{
  "n_layer": 13,
  "d_model": 512,
  "n_head": 8,
  "n_kv_head": 8,
  "head_dim": 64,
  "d_mlp": 2048,
  "vocab_size": 32768,
  "activation": "geglu",
  "norm": "rmsnorm",
  "norm_place": "peri",
  "norm_eps": 1e-05,
  "positions": "rope",
  "rope_base": 10000.0,
  "rope_fraction": 1.0,
  "qk_norm": false,
  "attn_scale": 0.125,
  "bias": "none",
  "tie_embeddings": true,
  "parallel_block": false,
  "extras": ["capped logits"],
  "init": "uniform",
  "init_std_qkv": 0.0219,
  "init_std_o": 0.0043,
  "init_std_up": 0.0219,
  "init_std_down": 0.0043,
  "init_out_by_depth": true,
  "optimizer": "adamw",
  "lr": 0.000869,
  "beta1": 0.9,
  "beta2": 0.99,
  "weight_decay": 0.12,
  "lr_head": 0.00936,
  "grad_clip": 1.0,
  "warmup_steps": 209,
  "schedule": "wsd",
  "decay_fraction": 0.77,
  "decay_shape": "linear",
  "final_lr_fraction": 0.0,
  "batch_tokens": 131072,
  "seq_len": 1024,
  "doc_mask": true,
  "train_tokens": 605400000,
  "steps": 4619,
  "dataset": "wikipedia_en"
}
MLP neurons of a small language model. Each row is named by its layer, matrix (gate and up: input weights) and neuron, and shows model dimensions 448-511. Each number is 200 + 20 x the weight over its row's rms, rounded and kept within 0 to 999. A neuron's up and down rows have the sign that makes its largest values positive.
After each neuron's rows, "fires in" lists the words (lower case) most often at its 100 highest values on Wikipedia text that the model never trained on.

L5.gate204,222,213,202,192,229,172,173,209,188,188,223,195,186,204,201,219,239,228,217,168,226,194,188,200,187,223,190,193,185,205,210,160,218,208,197,228,188,216,127,228,192,188,201,204,198,205,184,180,201,195,167,190,244,254,226,206,171,174,198,174,231,221,205,182
L5.up204,206,212,195,227,186,208,187,205,222,204,184,204,212,217,209,177,226,248,229,173,197,220,174,212,211,217,196,222,202,210,204,175,189,204,199,195,189,203,196,184,186,221,219,191,154,189,238,206,208,194,194,149,211,246,218,214,194,228,211,228,176,207,185,190
fires in: "that", "the", "while"

L5.gate500,197,211,203,205,202,166,214,194,216,207,205,213,206,211,193,181,208,229,193,198,224,230,190,234,212,185,186,185,173,186,187,207,190,271,168,212,201,207,168,243,215,188,209,217,192,215,223,199,201,190,189,218,223,216,166,182,196,177,175,172,207,223,207,187
L5.up500,185,215,221,200,194,175,202,198,182,203,215,197,201,194,170,236,132,189,182,195,222,190,200,179,206,177,180,188,191,214,199,183,207,200,186,200,204,172,218,211,176,163,219,175,224,198,187,193,235,212,200,204,210,212,197,173,222,193,183,213,206,204,191,199
fires in: "s", "its", "their", "his"

L5.gate782,230,174,238,196,209,185,217,219,189,193,208,229,169,191,182,177,189,194,190,205,170,184,225,195,224,200,164,196,188,181,203,177,198,226,188,199,205,209,174,222,220,216,164,201,211,174,192,193,226,229,192,240,185,257,197,180,187,173,180,190,206,185,189,218
L5.up782,224,182,201,211,202,199,201,199,222,209,199,183,209,212,224,204,214,216,161,199,201,197,157,200,173,221,194,212,229,200,189,237,226,192,221,146,228,186,188,187,218,210,214,181,185,198,208,179,214,199,173,168,202,228,220,231,197,220,189,197,196,198,210,185
fires in: "the", "d", "these", "m"

L7.gate1788,174,212,190,202,238,179,183,178,185,208,193,217,206,209,195,183,245,212,217,219,219,186,180,180,224,214,209,215,180,178,172,188,215,172,193,193,209,200,208,186,222,238,202,229,208,207,179,204,214,200,206,181,183,219,213,194,219,173,173,197,177,172,211,219
L7.up1788,204,211,209,197,205,211,191,214,203,247,198,234,172,193,184,214,197,190,189,217,197,187,195,217,220,223,215,214,174,184,184,202,226,244,189,188,218,190,182,222,190,191,199,250,202,196,205,217,208,195,170,204,231,171,198,211,201,227,208,232,193,164,175,191
fires in: "was", "been", "red", "were"

L7.gate125,236,209,200,235,219,202,185,196,222,181,201,182,171,170,207,193,191,240,208,216,194,179,172,214,190,204,204,234,169,199,182,197,216,220,216,199,175,204,224,221,207,211,178,184,182,219,224,200,190,212,200,219,200,170,200,222,212,224,215,209,196,224,214,206
L7.up125,203,199,183,176,216,182,204,220,175,185,191,165,218,194,206,199,177,169,216,220,235,227,224,230,211,187,189,203,190,186,154,201,203,188,168,210,187,162,214,223,193,173,203,212,208,210,223,185,224,225,197,207,177,199,211,207,180,178,181,191,202,218,190,212
fires in: "for", "fora"

L7.gate189,257,211,213,222,213,186,160,176,178,210,218,221,248,186,216,185,196,200,199,210,240,152,219,217,191,210,228,194,176,201,256,223,180,219,209,180,210,190,218,171,237,213,190,226,182,184,206,157,198,243,175,208,217,239,170,196,197,196,241,179,180,230,220,216
L7.up189,183,182,160,209,173,232,177,202,212,184,222,218,226,237,190,208,192,197,193,201,229,198,210,211,158,211,195,217,186,206,227,188,191,206,184,186,191,204,213,157,193,196,195,226,195,222,190,194,215,207,194,173,209,208,209,191,213,180,194,207,227,174,211,192
fires in: "0", "h", "is", "húrin", "was"

L5.gate996,202,218,199,234,200,176,161,182,215,184,166,206,175,207,166,205,184,214,204,180,208,189,210,224,240,187,194,229,171,193,223,212,191,200,194,214,174,214,171,185,206,181,215,198,208,196,192,199,222,176,193,201,194,230,194,223,212,199,170,189,234,196,205,192
L5.up996,185,222,178,182,201,189,203,220,207,221,209,207,177,202,198,201,170,173,179,188,198,183,196,200,203,204,173,196,211,181,217,162,167,169,176,202,221,177,225,217,201,196,186,174,193,222,205,173,226,186,173,231,185,181,205,195,207,237,190,216,168,208,240,199
fires in: "s", "his", "its", "the"

L5.gate658,163,202,184,196,202,200,183,215,176,197,188,203,223,198,181,197,208,195,212,207,241,188,161,184,220,206,169,202,192,177,220,187,189,213,165,227,177,186,227,217,184,195,178,238,222,188,183,176,176,208,180,228,203,219,213,201,170,228,230,195,198,187,188,198
L5.up658,215,192,215,204,213,206,209,193,229,221,231,238,191,202,207,221,200,238,223,227,200,198,192,184,203,186,214,173,157,191,216,157,192,238,185,207,198,248,218,179,198,207,179,232,208,218,176,169,217,197,210,193,192,225,171,188,182,179,203,170,211,222,194,221
fires in: "was", "been", "were", "also", "not", "initially"

L5.gate2008,201,200,183,201,232,181,199,215,225,189,223,202,196,178,194,207,205,215,191,193,231,197,178,216,220,175,229,193,158,189,248,201,183,250,176,173,183,206,169,209,170,198,209,214,205,200,197,175,187,247,204,251,215,233,209,167,181,165,162,202,232,217,160,207
L5.up2008,233,186,207,214,172,193,181,178,201,235,199,237,239,202,199,232,186,192,224,197,189,209,188,169,190,209,154,181,175,189,238,217,232,209,184,220,204,224,186,203,187,208,199,191,186,217,236,189,182,201,218,195,217,204,212,201,251,180,225,195,182,235,240,200
fires in: "is", "be", "it", "the", "was"

L7.gate1031,188,184,220,164,202,185,144,213,228,211,177,194,215,213,183,192,193,197,206,219,212,194,207,188,224,220,220,232,176,179,210,162,193,176,202,221,211,188,209,194,211,211,201,189,195,175,222,195,203,201,189,178,156,196,212,245,217,156,182,172,179,207,215,231
L7.up1031,196,206,177,212,214,218,208,146,192,210,216,231,174,223,199,214,219,230,213,205,232,196,202,231,207,230,179,174,180,191,226,195,237,201,154,207,208,201,188,211,208,177,170,210,197,238,181,192,222,212,162,195,203,231,205,179,212,200,226,206,184,177,186,187
fires in: "was", "is", "were", "be", "been", "also"